config.toml
n_kv_head = 12
d_mlp = 3072
lr_mult_up = 0.84
train_tokens = 908300000
MLP neurons of a small language model. Each row is named by its layer, matrix (up: input weights; down: output weights) and neuron, and shows model dimensions 80-271. Each number is 500 + 50 x the weight over its row's rms, rounded and kept within 0 to 999. Numbers have three digits each.
After each neuron's rows, "fires on" lists the tokens most often at its 100 highest values on Wikipedia text that the model never trained on.

L12.up2559:447465545458591513491513657585451519573419530529604482500466493475407549520446514394464590535562509443528481523487478450391528471546571426560447491455500548434462444477448457544492483516536484453438424540521486506548468549518487489550479398580512477615520545554415488527442439386406464472614506496550482498484479334426499513442446571466521430476494519461489499400473567501587493487455360456478483591470543476586577443586512507497468518564505580477577463517456497435463415475419526544563471583497492475578494452493460542588507469495554547469500472509486416401533382580487508479
L12.down2559:535442528472559340520410447451431476569521517508535495428498488584474477575515582438554539503509462514481455612498530465366385489483479491499464529522491439473468450541517466518419555535561579530505373524552492476487478479451531597546559445447495394457517479486461514587485411473452485512571547500532523449549459504489494475428457523461472420524506495530396476459484517570492513538496474496503498515505464470502522439550613416453477517544568477464394516492478467464511471519539489541481477486516491505497460489550502471498544468561419395439469510443541523504583497483447513442
fires on: " V", " p"

L12.up1285:565474462436519560499524505512545541489455513490546562515579392463520498401582520526403432521499490524498482516501509497486538502512467391479493427483560498402489431482461450484517388506399473527502504536461570561441510449521458350526539561455496516534316516463489407577462486466547480543485542577474520413521413449472542551464470560429464479415447449519519548457447531562482499529553470439513434498420403455435526516488579504434493414491509512453445528495532451550425473480515444441439513470504550540508530447491476425531559477547406502469478504497497513617499444520478485563
L12.down1285:462441429495595533518479507500487478510482562575475499537508530471518545547557505505445557477431501545611577553532471452566468496498530415529419562443507530487543513536517425448462565498455461426422504530511541583494517493622416423448551487528527446504557521511513470482512556423547561423474578571485540352415538452497583447510575561555541469558501547457473568496457468500499492428561475509600492518509476457474515434522461491407436509430480523559506415513570491506521509469512578581395561492619560579512479532488471493550505417504479521568526550466538501473534504522495452477
fires on: " the", " United", " ", "2", " American", " and"

L12.up1431:538469529475413573515507497535589543466460561468599524554531541536494390545453548580459395613605548454418592485360597507514563565510508411551506503490524474529530528419511430447584549592454516526503512524466579541546534524529510577509492488462416534450461519586488415508457556495436563481592467444475486466506487464413588378551491485601505528454450515467441510551585515517541492517530507458487488425449478477478541366531578528467532469527545439447443434566442496484491442537555516510509505537570468499479589524503521487476523482565535485532484467582434539529442563500545474581
L12.down1431:493499465569459545500457504481505549531536485520506529501481525446633472420536422518491537424556498565552450408500422597584519404446521512444368482397491472478468514486525463465474543501483586464441505498455483506519508452499516429582596556493471453529492598514454471497502501503557500508448462487493449497523485472520522501426539478456395491550427429482430547486465527476474515513552527540481585446468491433517592574600491527511483489554491418462452476408551476399574532514468412521478550456552533534476475553516473509466474466488531529478476541485460580534481385494518533405
fires on: " ", " |", " on", "On", " -"

L12.up542:582495524461547499432523539508515563504558448475503441498539562490419499477458523522391403489478511478641430445550493408507487511499473446454541531516616524468421497533504562503437449544490411495409513532363423626542520515483531512491542493426522507588390519595501463512554480361469543551475557474491521468438531440548491505405431518469435475494604408474511370495564532589422575547503486514474569542545479439507607455474564437547504408452483514477485563543536514535461466391513378454562457570550439512465523491395470460504542515548482525546455587458469482535537493480532556420
L12.down542:430428464535502452502522537595457507400551539475488496550533434467550502532445467585512487523501461561518493497499528436572404402489489471512504514530536429443498518509453485525417492566416442514537428556596476511495474534521483538521542482503539501502497547495482545452601431543479561476448539521567421505551493482512535480457428507429416420484507511432541446515536538493479559418578561487487412457532431391470567521521513499456430432481409546529421490501562505485492459492428443482501530505469480533498491408531615537530572490474457663452434475526533498584536450449491446468
fires on: "1", " more", " the", " most", " and", " un"

L12.up227:464461453437574547569513475536424446462562519500481466490525490549482540501460519584600411434530469522491467545592473530494428497589508432471471537501448427456634469486460556495512536505459518421505526534477500544503579405456516542533492487419577453623511541452452536553532484534473483464451449464397475538569558463472400512569454493471535530448552481494519562434483477587495590534579483540552491500537451489495451505572561506545451534558487403482493516563443488461468563379527500583494474471468510534438455532583521526498406544545421668467466568526509505408471541450577510474
L12.down227:560519481541470459598490497440500545549569515439588609509567450523475492563515478472492443570453518517418487521474482440518456477441565481609478536495392544560591609474441510535494503440453516475565493491474645629464577486365478513481465449472594450495632606455528540571485492542467420554458500471494483466429470535550479481405459470465504515507472504485478593442445493557373561455475457492394531435592528499511538455544537404458529467456481511512540494443559531477452530522535480493442478532520595469414506575594493541551444462514568429476456444519603503467476540588503523467
fires on: " V", " the", " was", "F", " F"

L12.up1644:318458461479561421524510511385476537529557602471468471481511532545377479468479564577472528478505467488578576478511515587519534483438468453509416417492598518441439510497473426513568587443533538566559589510519441537525497479420538437541513424392539546501484496561579416532509529410513599513561613538394493481537507510523571486538406427597520453524463525544480595544493608441472514539564543573435522526492466488522497547414536487503455433551562412453568529520539508477627466445497488451520508427523544531532532550477429467470481573512509477449519439556485588529615451506540562507
L12.down1644:435562441564477468480486491522508527439554565500415498603574544444492476555475489559586519545509486468572451537554495509490532475528484608522408560419559500504455532502556478564423527476539468558443468480504419531539528559597518502467513419558560504478525488503439485469473522502521572432605572529456544542448494443471510353484498524421439447521494583515458459524537455522573484451516430507501467520528435538501502484568432427505583482467522524497465555553480543505433442490430432505590409501409494534480497468466539465542573401458506403485439502527415497615505481606503539448
fires on: " the", "-", ",", "6", " North"

L12.up1681:578487519451499488507476572372474570454448489523494511493545496489525485526562588441497452424502574588450520469528477499451529537565416423483614626513492479464479528528434473431531495499522499497510614455621530541581357452478522464473458566485524516532494539508461542491480538515531543374482571412631440495400586525482508469543537548533582472494413463423478456465532419501526579427495402582547458564598528472486521434435480493531389512454538548506534590470489597559513569536542513533563402611445444474464489419488530550459516591503493504492421475483521496597517517555501532490
L12.down1681:552400496544486515529501461477504565488510572464553460554544507528538538539483494415598433478460497604520522470471463455460393587481522471441485481480547587515421472576458543579452498503457422562519461617457576454559429499438577451528583548605438472549549501553461448499490511535557573560541434471476442440498504376490543503550566481471519488483453530501497489539428461502500501476536474447560552443534577561467442476516572500416519516449459551460597427455458528530484528564455455452454466453485564442474570512441526568428507550484527488514544503468437509499473480582429551476
fires on: ",", " and", "==", " of", " a"

L12.up1553:434476463494546515442500532452538443502458435620430529492512528562552589489456421560482480487430526479511570453505514460540468428538641540487448535505516457537575499559532454652518434475582463579547557476460521434534474491550460525509517538479526480455524427476521500420501554466548541481548533496478499430434468443436519435554524501520477514420479537473505456445494538545479505449498531501498452597489474530489537554561472396437537499520487381519504467498518499508478569493456453524542480500516486448497439468568584382430483480512484597509519492502506495463584448555458477516
L12.down1553:569581495434537568537481456507440503554551553503556406471544506480497499503531528493555473536497477541452393544486489451516553510440455487559498460459429471502483519484479505492455499444447424458496494491501563442570510484472521500447494517472453498543456466521584460570521540489541393508553510553485540528548501540602398490462485491611482452473544443501471386456475476497452576550496455496485544465533518533459464590536523472471525415475503533539477447395561453503484554477476488444423476492556517519452442543517501515518487492514549485655455452471574546552605547500513510493
fires on: " a", " an"

L12.up624:347485552434398470491531460427474485519579547490496534477427472509510528463531426555570614534460485575574534474500409545456478566601522542560427489501533450509482542449420492542496555435515443453511466456518549457545450497542554501529501493453432568497448512549492503532464477541563493516597522492516514512503532400429449537472507494567453576508536527546538480609527471502453554515472510480489510559559565486643544550590459431414501518506561491539462493437509484413495452479485439492498513560383443544538427517543518577555495556513548444465447468553470445429439450503521527501
L12.down624:566476545465526517519473448390517402560478570445433489400551530482507531440463489452568514519505502494448425499501470487563503708426516520517527536509553535430515418503460579529490541508454434548537497507289498512511485494515530482481523435518404454519498541516461503529522482406504479490477499496531403471478543548470555551505404463498522538449548575463453430514537565514531469517563539473565502416487489548560547491429461424490535574487542583523463463467490492480579451525568459522515501476517524559457505464467492492539518493528629451430483376529467380422459452507405494451
fires on: " M", " m"

L12.up2062:536512385517568500434491507528414479516593563444493441484513494508518580501488619541408468520519538469476446523367502407538500476498543481528514589450518555528464450470533435454509548504449483489449551480474412591418532442517488541478366491506432530563490378540522523480576509492500500493638471588528593540473538447467493429476579529529540468557504449461497560560489497571547441566441530489452572517526557486506502524478462495484425476491558552490526439555467448501585613424550437536397582388482525538471488508549398559448507518510441529501439519536537401529468552551548583414
L12.down2062:439520542547427468414529513511463504492473468530487482349439487503595535463452445498405530461580476588553460552537510511611447459476558468509412493479487489598515589553503578520435627530435576469578508445504462528573588517464474527472451546465525413539521457499530462478499543488489368498509455505572487516479461460539503416545540520562560426528499518481447522501527552546442531516464543497492525486462540429460510532454425418470389533472570532443493522409432439560533514499568561454553517598524519484468582566493570516447523518584536566503457463456530422466527579479565482423
fires on: " f", " F", " Sh", "f", "F"

L12.up1014:597526460487417523476454420441526511467467578500497513495555525523424481490480523505433421585519481470457525535498505504544466471497404466506547508506511490408524548439514425643538507479524501493434511468471566591517468466464530604564538554506486499463420478501563486524389338531504455512525460450516429466518397494531487480522528487541442554441545465505511516455509461481532539626501580446523590498501525543537446453523451482475426522478450542535512447545518451516516544533559493492474487592578534513624492516475568533516540530510495542519489514559484517452505552482518451465
L12.down1014:540470540588461532507482453466423536506549601568481448328490540393412433451461382471567504526470476514457522552458554592500464444422503598522523432511447513435516437569555566551518501541558529567453471551549495573505476514533539562538395500508465500458443489436544532443525488403467482532472556577520511535508548544425467548501402417606447514445470561489572493437567519501534580406551428464522603535513505432546520494586407513581522510537538537456480555512551455541516538468540552465474473518513487457535439538536532546485460564466511533489503408568544498474572582574551538491
fires on: " \"", " ("

L12.up3062:507536559562486426473504495545553427483476392482470509484523493522521484465475552486595496518412513593472539452472546405469519537581527498481464613491507486552500473520519551546507406493508602514537524441510521480502510493535431550593625572627445517558545436441604477507515513518500436495439573438415440489496462474470526471482516545584491583488456505549545474587463519441501502538511543481467467511573505531489466535533580501487471415566563470480548560483516532478521447522483489454490414493524543485492452549498461409383500504522500541533465478568463541368447414579453520560
L12.down3062:512566508451505570472534603583482439572494468588533499457496471520498491511500474494542544416540497458389455483428653523544559531475376563454457473550429435455513483491460492519484523508486540449579507376556474471552540471493538483529492540512513461457517459489595543599515579423467601399536588440395476557532496516506570443428506502564395468502437512601463545460469463450610471543434524512563393491543548534508537465527513541492470511515502489540507466516483541491516480456453476522370507585439432518430491439487376416461495405536518584461490573646467491522514540480499532405
fires on: " a", " the", " De", " at", " We", " wh"

L12.up2469:444477394503505472516458465503592539426480460543514648494522617521492491538497473501408521566431405495481460448483525438619476572633527492563402599539473510555436531560467560535518541556548513487461569447477528618569491535497513467562549460579436477485475531455457577436506486598516458458563475356504572473490520484530465531473538578510463476524485534508465467528474492472481435453564430533611503491486487521451507538489472485405580492515571545556494560442594471526541442443508496453505511478511537510466524430477495516696540580530457546537521453578412455501536521451501553498
L12.down2469:522482536489518487463482582515499528524363538446546475615481455428439562435506509494522400534492516498587448551495451503488540508521526469481421543465513457449492560515523520447477492478464545475560541454623467449528538521489506514490347379453437519530581455413528608530568418424525552564553550548433519493616566492506481441467492497522510523609419501432439389587543547478453580453522536478460526492508576473509424518481501468507497459467503528455468496466501463505508514579362552507499520480500440543474580514471529567569499443520506536521464436544480419486519444594500590416
fires on: ")", ",", "),"

L12.up2802:448466480578455511547470661566491425502475614516456551440533545494422493481540564514544535640439631454470384529534546496553544457528595476523486513446478510504499466488490495542523510521572556533504581494441505504504563478502488419539439466520609571508490523479414497481489534448519481499555478489517459468399464461462589467461520503472469539550533533568522495523474527402605443440477404571504541518541431488469492497439538433485603425534517542617443497549534526481574606564492565472506580411447421393550435392450536460482591428536584478592495459497456515556537528483484370538
L12.down2802:514542376482442428547351431544547545510472478586530446398531544518553469513568489448513504476482494456544491566465493435540574460462576568526485493435490519568477470517431475545458441515406497552516571407546545566471482361447502562449411481515477392509518437546589558484509533445536559516463444493455421455536509539564552489463490494528522522444462486509554478522468480420560482559505439569596399426583545451556513510493492523489542550496473556451601526458532531479499519482473433462471551468516458554487482449416402537472563452557557448487431493546500493543531532512415465520
fires on: " |", " l", " f", ").", "-", "."

L12.up2707:517520496472442516551429595469514448546541521485489610588483433474558455485515603448511489481484477491430612544549558494522408472503492523433520423534505444496568513504448541491533546492549499586534556418524465542462568501495521530559460476485456528525524550455468486528491464527420519488612519416510532409540547450505514465536463502517522521573526538509515552463476524433482583572441491523507465505557478428565517424447473518481467551508525512486497452530508382545455587477532584526494540515545528464574544530504553522404557513500456517527453551478581471453599503558382546479
L12.down2707:531460467417500542416502609449492535462500449457557562553494487506504431453535499497441491548478472572525436474492505479521503518522507548510515550592575501580424532511447502476429507542510545512509481433589430480455533491554454499425501509484501485442475494536534574517579566490481450492505441499532462478544530407566402492530549606557504484543457447428558453442488543521492453489454426453519495527498562535479491487495532476466519463567609519519556487610486532460470481566542586509564487355538451478474531556495501535515546586478526547482486467516545404389527440470589560539
fires on: ",", "-"

L12.up2063:597416474530516486505491584441489541444496411529570538513418518613538463510589497473503366469529520422487542502548547477456515454586474435581442556565458464515531507466506486561497551477530594524539488514482533466439507531492477440564515513512484450468458570465551485494483480472476428436496382500449482622518489505489570449526469587529460487440485491474474542373450450562518574503467504453444546454593427418461393523459475438517497520451504539419434501496426414597502406620462474476446512448472566507564539493564498495504495515424541454487582564583443458418467491460439522495
L12.down2063:533472448492577476507509552475388544558441617495369438495451517524456596578510479430522561459471506550469543593591403455447521497516444382545532469445516467502590414502527499479448479497572595532394493474566483483491447497449593429405457601430523446516466651470521489469577570589497409467568496519448556509475494474600553532499519525508424498448495493551477570447446480493452535505421461535429483514625578539491489570433455516535486459522584436511515515455493474460457532495517492467510468550473535430549464560555519587395599497513502692493532467570604480447512502597480488488
fires on: " on", " located", " the", " a"

L12.up2385:439475511440461491478528531560527471449548464588490495486535526508485594512497587577472441492476451451492460475478468526553556522566525455489509483469509552486501463497520449482484463413465539461496538407500509525457530468502356440459515455478447468468590536441475474485428529554420494579589442529652487431596473539484473466528600539629460516540502500625553460492512512535489484491431461420498471548519466460462534452583500513567494465494591466486516461570516531577479484428447542509490482474488553447456489437511507465458609501480561471510490593470494491550533591485607428529
L12.down2385:477468395462611521560635559584470456557482524444577540376520629523477579553507570517587588533534508431614452477583514511588478377485523534520431520524542432520523455492456491442512515521511576505439516523474578543433568511414498549507483566498545554509480543489571515499488557511535513495503460537466590463512508440597553468493524444501479484547533441522539490514542463558508556532489526449550467452505360411428474404452566453608499493492536478521532524404427461590513435517516507543442461511540575486454519462445482515390459628483564408496538522524468453549478485481516555586
fires on: " f", " b", " sl", " Fre", " Sl", "re"

L12.up2196:497513503606394431530473585510488534495420411544511424512529537428443564536461477436517445513528529555462521479628413461516502441498635472501502397440465487492497495484529502485625506438538466435543592496491517435559413454488500483515511499489439424572514495435432548520507561419470445528563495541512465481570529488434405532489549529479513441467479469461491464500582481542506545496583529516550571550492535505507435576501559543468424527536460475529510539579677546445557471402518485577547508484546547503513458475495374358516530460481444500523433473389466480475447524482502444509
L12.down2196:548483545553461492534493414452489600429486456468531467377522510528464521534427559459452526593517506483529464418563480504509497419442577512427467495492450510461587472444380557528589449546470514491447578555356466450439501443516553468527521452463476399513520499382522497557512470495539471536514532555588463523528488520458516551483407515444495438506461433477388521461416545494476504473487519468563604437459493489494409452507447645455422436485419503499412507512436401459467439498576394540549497464497569442545574546496487467543470423510447429434487412496468519495451545573571556484
fires on: " c", " pl", " l", "6", "4", "at"

L12.up1143:478460479552474410432514453515499444489554527455463580505544490507529475455395504475512519495573525505506529566519589508493524543443443577511491548441492518559450486504452574470590408502532547482452480493603507479544526446489584485472480517481624508539563508517522519423517590557441493415529487529534513448553532517503501535515549451524522461520573415512480556493467539460644477468521539486617456497486525435499568460687456412501531507460561581505436391473502568470579549605496414549430477554481449514504506478598456410449383552462470523508502414509563561513483499623625530580
L12.down1143:563431481399523453527562475476450486503443437370476479495516460581549504494507553456502496484514418438502469509449550485492458519417474469416446470499391458575441490484537399487531474503586539536560494521466486495535558513461477559464445479485434379480376518526499569547460489470463543538420492465404498463468489521532475416500510437525504563504506460526473448564476457401450497489477511390471469475554512547401485428530511486445500538470457494468482478417511469484481395460523468470551467427514487468537591527573474464504517572529484643524436433430560481503548535538436486555
fires on: ".", " was", " |"

L12.up2121:500565534568519552521517534368506502533631526534386462452434417508519521525482580454534511553460496476453466425521540451462392484500497571581462464515518552566649431491431493510507530535586459486529633501492482573518429496523370462511513551537513544465544487515529512442486422449512521474494583471441402443524503562520571467432470500466407432496477464435519481530494440606572567575560469454591465435472468475523475551559461473542507434537478576654427534559538502503536562501423486526504529524549493569476458575431582538413506526482526488589486498566486559586548561539422540441
L12.down2121:489546504472506447515473425425486518546550442481547478588564462564581420477503420451554488466448505575465432534527627488416453559417429500415496577479480452463419483418575471512517467493527427526481539494445439443491437513529482461551505494481439484477466542493506537460467540557548534580421507471492476456494483446488456473564589518484471534486523636459411542519532524494512531407412450562493436549505402505538541506508450601504607472511477550543485432466473425506505484517498553463539484510427393521510531532478373389511467516496506527455472517544588476523381526488556528518
fires on: ".", ",", " in", "”", " s", "u"

L12.up2088:461467469548433476563486434507501516500603521438539476531476482504494426433357478454474519522547404441551496528431475546493476591423562452443535488547482512492415507491586424605421520473459534505475600523503491446551559442504497536479311495568439568567583456541590495532407575501493468394605391564473472556386605564505425431507480449452480547486457527359549512551461475430582480479490514572512521509516507521468509555486425448514471556533412525490423498488438523380448518483541497518543630428450449596550466531533495477499501539515573502598535484577486479508468547322462565506
L12.down2088:445483494490507449469582492498539542540534479489494446339449513574574625572460538546460554502519400526516505542491463496552511576366481478532591469494423440461483527531547512521465429429403547574446514562396428451475501508402559528534437523460444551506539407521434547520481488481515546553448407461547504500548545447519539452508517512449587532450488472478465493497448535339432553524526485581433486468509438562449513571400492587380529432534490502540484491581439405516488488473492517465589461504587431544570515508553453561468491558559485460457602492514500565512578514537472517527
fires on: "M", "N", " n", " m", "2"

L12.up786:477512569436525471422500491517470406490477474463586494488526506603559611436529535519418504476464504437466457464513475443481539513495552450516411559529418520491493574513502507467532518483568477509452456454508551503449533513464534484488451498493480509540474583407473446566525507474559566466539441475453441500467458385534500599445508673570393480519458465490453694515511453466484500535489523550518576479524476401483437459482533476519499575520558449474482558469503523427474532503458526520447511492425556473595568513480595435586588431547662439509445485540478447459534469487474453526
L12.down786:493439542535469493461592415537514469467521508504512522346490579437501507460508517533374431529511507537461497480497501470446466584462413466508480493536511585471536479579514549533581501633477552555494537522359435518493549528542573532526526557557462467501518482491497507552463537494520365434485499580493555549384475513560484481502476546632475557514532515484488525468535448490497489456511597426513475476517511527556521523506557465525579532560433507566534574425550481525487511547444503462515482479490452508437544538485473552589531515496454486501547546497457369533580502487466523435
fires on: " B", " M"

L12.up1831:522554524441528539501392475533547453469480466566467494492472523456413476593499537494449434462484466486493445475448460449408459342532467564487504471460506439474507492565418582497518478536472573527524485461436477590430516508531526500491465441479557406463415469430574545503549457453519429484501481542464478433520555464512448512497504472514543532552511468484474561586411403471508593498523519564499528468412509450432501491512567499518369555523476516572540468505658500493511460490413551514522496574477576504439584569516484557509512547463548493496488538437500519511543537518406442391
L12.down1831:512479462558605487428538519501483339458539530508504550446514456463484548428453558463484499586469497517464487581560464560545457421542501513485410497388566399487516365541479477572509494534470501549509440571497398598430441506431492497576512432519575527480560495518462520548487469529508512473415547469472448594504503443495449546457510440574467461532423523463460500512533493499553588471510577506434500483542475448405519504442528529468496522499569530556438463422506532484450468483383530470500486532454532508574488496540445483489506405502397513404447479457575516469553388492483575508
fires on: " that", " which", "s", " to", ")"

L12.up683:495483527536521589525488557529469550478507474485533543479494549428552510378465606416528404460478583499536542457464468483487440456520496400520439437411450441533417504542620490512504415398578469597587558426430430441505543517454512476486391451613404551549479477491471379486413549451490511499497459551530524462562556422439495489412503502558399426438458475573440517523483429541539501507479446552477464510421497457534496515394420475447565533378540477470433449541493550389419544542555486540478460513501539523525432418429515568503514491534512524400505591529558485487524475459478502536
L12.down683:523514463523486465530592568558566527572432455575467489457496530525527456541516480444455511517417500457534474482431565515540467404503462503570558519442522520569609483477556487531467405454504690473548538494585519471476533568517498479523399473441456499466560452509441524432549496504555503478535519484512541523429542468369537527460471499526456448413467397578365530493555528470468534456482590497420495499506493444477460538532480487494532386396486434541542466494410570595444532487461622486547534496409497526477467628474548523647461440419501491518562445450477514532492581513377488446
fires on: " has", " have", " f", " had", " it", " sp"

L12.up602:446542615556497511524459468546588523435453465495501474506432530491577458458422527466464471550500545462498539452426481527462416498431509537410398516507469517488441521543567554541471483433516468557620516511557522521583518468499583485413427386407441514552464406517463422499468517524529423531565526556590512489437438494467491513564486419401459590505477468549538503461561582462667495562605506533543605498467501500510498555501399468481494461527497473620438334447476523457501480477484347526475539532501445523562448527537530477539566529520468463501400610510417507544493461488554481471
L12.down602:535582482586543449486487450512479607425424465503488425464553506464501466495527534472492478398510408475481425528524397569468539443499452407499509495459556549496500623462500412521456420427485480580501566510467551436466456549508487438485475633455414472435522518519443455540502536505514521562441577442502460576517551449595449494600470427400568596522505568467472506528512415431514459473544535594474574575515511496511529499480480455507586535454587433513561518502534441579447431583617458618533537426486541517482474445499492487543587491601471535476473518473467521534424407487506568546
fires on: " ", "2", "7"

L12.up2482:474532507401516631500455503465570558586524558484546394564525475461493485538482568469494464519459475548450574373499499535444516618525506457430531402536456430445517400499452393449559516510491480523407564449500525466517491432495492454577453561506479473475522466485518521462499487490530456553559479525586460585478510421488533587576477361598485486553535534531493481546489513412509604496540476461587492692593526554530485460519484376534405541473461478519440537571549455427459524515484448480443531492478542497563425441559461523585351493587453507540491555518495526428470510562430486483
L12.down2482:468438419447434547492541528510526559527548482542435463441547468482586561588508570417544504523460507410507527482472529532499517512494408626476482528448525538503467540501464388456574517533489412499469456436460432494526506583497498495530406505502456444540525504561447495544496460454437499465478565463485478595481490572547476507479524451427481529547451492455491494532444659448504470530530433467594541508552486497443518492509518488463510450430555448547501544514473471426428503604533433528508537494484492489544508569537596533448411501495457502488474553507488453570557484513521431575
fires on: ",", " in", " the", " at"

L12.up88:506500526483571515491424405559439554528488519465503553572481533476515495497517581492466502532516417540501565474485522419478463494519473484533534568453504495562490497483529371619420497501515521440522467486441516496367496430555576517444479538547570560448583478433508464581556524610498536447446500527557474556531564557505501645484464506509517453515460508507485496574500504566474508514520566467404511497556517424472447392431444541516419573496485518586530491534463566520538444478456515516510461551488471562540491507583532407494464492499476518461435486430461517509478508472568447539
L12.down88:528519475464530571545533528490486526517534498514480480487522521523453465421533596483455450544531495493495476551415466483470522485536453464303531561522482499563482497463504560517452412507569519394514457500490515561467491500601569536545495508495546513476497461509521536464629465493567495518493506511477456542474481543538461517488471608477501538480476568469639519476515448465502483403506460600438591436506463505499527528478501572588473503476478513395468479537529494565486538551535485504494610484462543593492540482430596482457501466540493536456439517499431393508563541519505486506
fires on: ".", " his", "'s", " His", " their", " ."

L12.up2037:514528462494499494550447455492470520565605477574487473491526472567453547555540518456531437548507462493461560485490445532509516506500528474498476492489513481519490502521433501441506436460536554515513514449480569518428524559418525479465501446525513441567543483475475534449531527510457408483498469488483494429409503570527488474371415452578548501544451519628555429546541508564470514562466492464503498413533542483555517541463516497482580527491670454506541509454463565444538540434455444546479431559445548572572414532444606459484494517542518542550451497508537461532468596437555503518
L12.down2037:475531532507452450604517512582472528516497549499518457469458478532495543563586559485490565524452519447545420562489566432593501482503479637428464533510554520484507503527570442454506461473490520420497532510461426507518453578501491475474588533527666527526490463632456492514510467488577490483493505511479558572564527423538486474479457527395543435562518432489467455538505423508519502524544472552465526452500422549521443535504489517475469462528452525527569512397436572464442513494531492527473544458437617511433569449449510412583436458521482534557536498438445444504410538489523605511
fires on: ".", "==", "ou"

L12.up1295:485515644486473614516427413545501472552652516539539428517511501454514494522537396459522542396466528506500598472495466565433524517481514523532526533533445472481496513393490479506421486542524621417498493527482501488521498473422587497513421472468445470404517450455480553484456491469436517511425601409511532409576588497439384454493535485538449595477430467466460603495518506511425542527474511523583403498501538532476518445511568512458515441514485559457527560566564607543491421467534550483409482468483448525469580508452440492508534542496458440443548508480532449510465476462567477485
L12.down1295:519495569474477476421527488608464571526439525494601448539476558498410549522469532508540526512543485527380518438381513549533445532497465622523392463483422571520535375526594540446550453610469445481502637509602534566514472429473567569475475510528379620495591583565469468527465499472486565450572579432536491501529522516532445494479484445508547433493516460536482501470373549448483547492550462471462510414450488552473511461512501584481465478527497533541497511479512549582493509454396522425450542417567452544487485541506492457464554514571533388552515610483489460501460504530456563491
fires on: " |", "|", "0", " at", "era"

L12.up1688:540477512541505502571631446590506423542378531561456496567422505525532447535546463456448459506466503515410410538428480354481557614491480525500440545440488551497421426455557496573579554592411470393500480474471535400549499492515489475460510501446488426484408553381420441536433568544476503493411446419499446456488477508483528457466437467480461501468556467441490474482439511501517581537533455528577504486509586533455501497437437526442490495582449517488534363512473518428519459474523466480464498510460447461478492548482490506482524496455504511508449452508517569493585423529475531528
L12.down1688:509547546480500402496498444554485452492473490508511492166510517524473526529533482522542422541444537455450491477567486498552545452574556457483550470475440448507488520494505529537442496561519412575504455529493532454469565505458491493521529565463465378498466541480380446441517452556515534528472462457494513480498507643507508536360506523518440522487460534424529462527490312559475582499527405437531541508545464519633525475473429526517469488551467518487500432572514417484477481447507489582446588429532498424508553530480467533499517460566548381415500405476476440494565578552556517524
fires on: " (", "-A", " L", " An", "A"

L12.up2853:485541568442534577512541439436452502432575430557464526516430541480547453491476571555470520511597503572440508499477556464429500462472417419459450510524503542539519502521588547548464480527514392481545501585487509511486519505482496475586502511492509487445449523475502578464504585471499464555537513442511594444585478547485540591461507468514504569433570524512478578418525493575437448555486558471485517511439484535539515459441520552479502531488531607492560517439421475484440412470492538528481636555412523489407502509502578456510486516540584455497448506508548559383503543530544495468
L12.down2853:547523429454548388467492413457503521523415449493493495617467488447428552534589415405538504482540439576510543457525551470546485485475510569505521581472446461449534415485577462484483467564430414567360518473494560453443479424551480468559432533531487564584525516471499487523529448540543448497468561545536492501512511415502499469499499477567463520569460486495407528562508454464517505578435504479440542444514434531555543510562480543552481478502495482527558494394429521552473547527572490451408549524579377521537523513516452530559421503454515527435473503544504548504536478499485463517
fires on: " the", " |", " at", " United"

L12.up1815:474417535501436463510500457590463573506523533502579602448509572492484466493552584535467499414459489522573463443435615498520582514467537504517494558515528597486451506444406482440470542555471489584459416448523614427427533469574458469507506440626512447479469473532463511490589517466459392519500549517515527538508556509567403462484567541518583465482499428553464562460474542512496474514564503427611518459511469451539605494438508433493504454521485596468479484545434541506516425459456436522505529436510444509517544492539480548403504485507519565498463466476341494580614487467405499678
L12.down1815:563474435452578543492545551441539452513436469544444471449512595534504503582540503437439534542563555467399451388489448405500479444480521490448560534545479560517444485490417372458391436467491498510512521490503557442482511547370478482457563497575478452487511585522495565536425476498480498498410399560443545478525490483555441457604516496517445500534527489501490498432500339554479564486544506521565518465481380399470440523523435526518556540546480379548457446538536528528516508503525539463511485450452435480489498446376532524518566583454554514449545482449465538448566444512582447532
fires on: " |", " (", "|", " ", " P"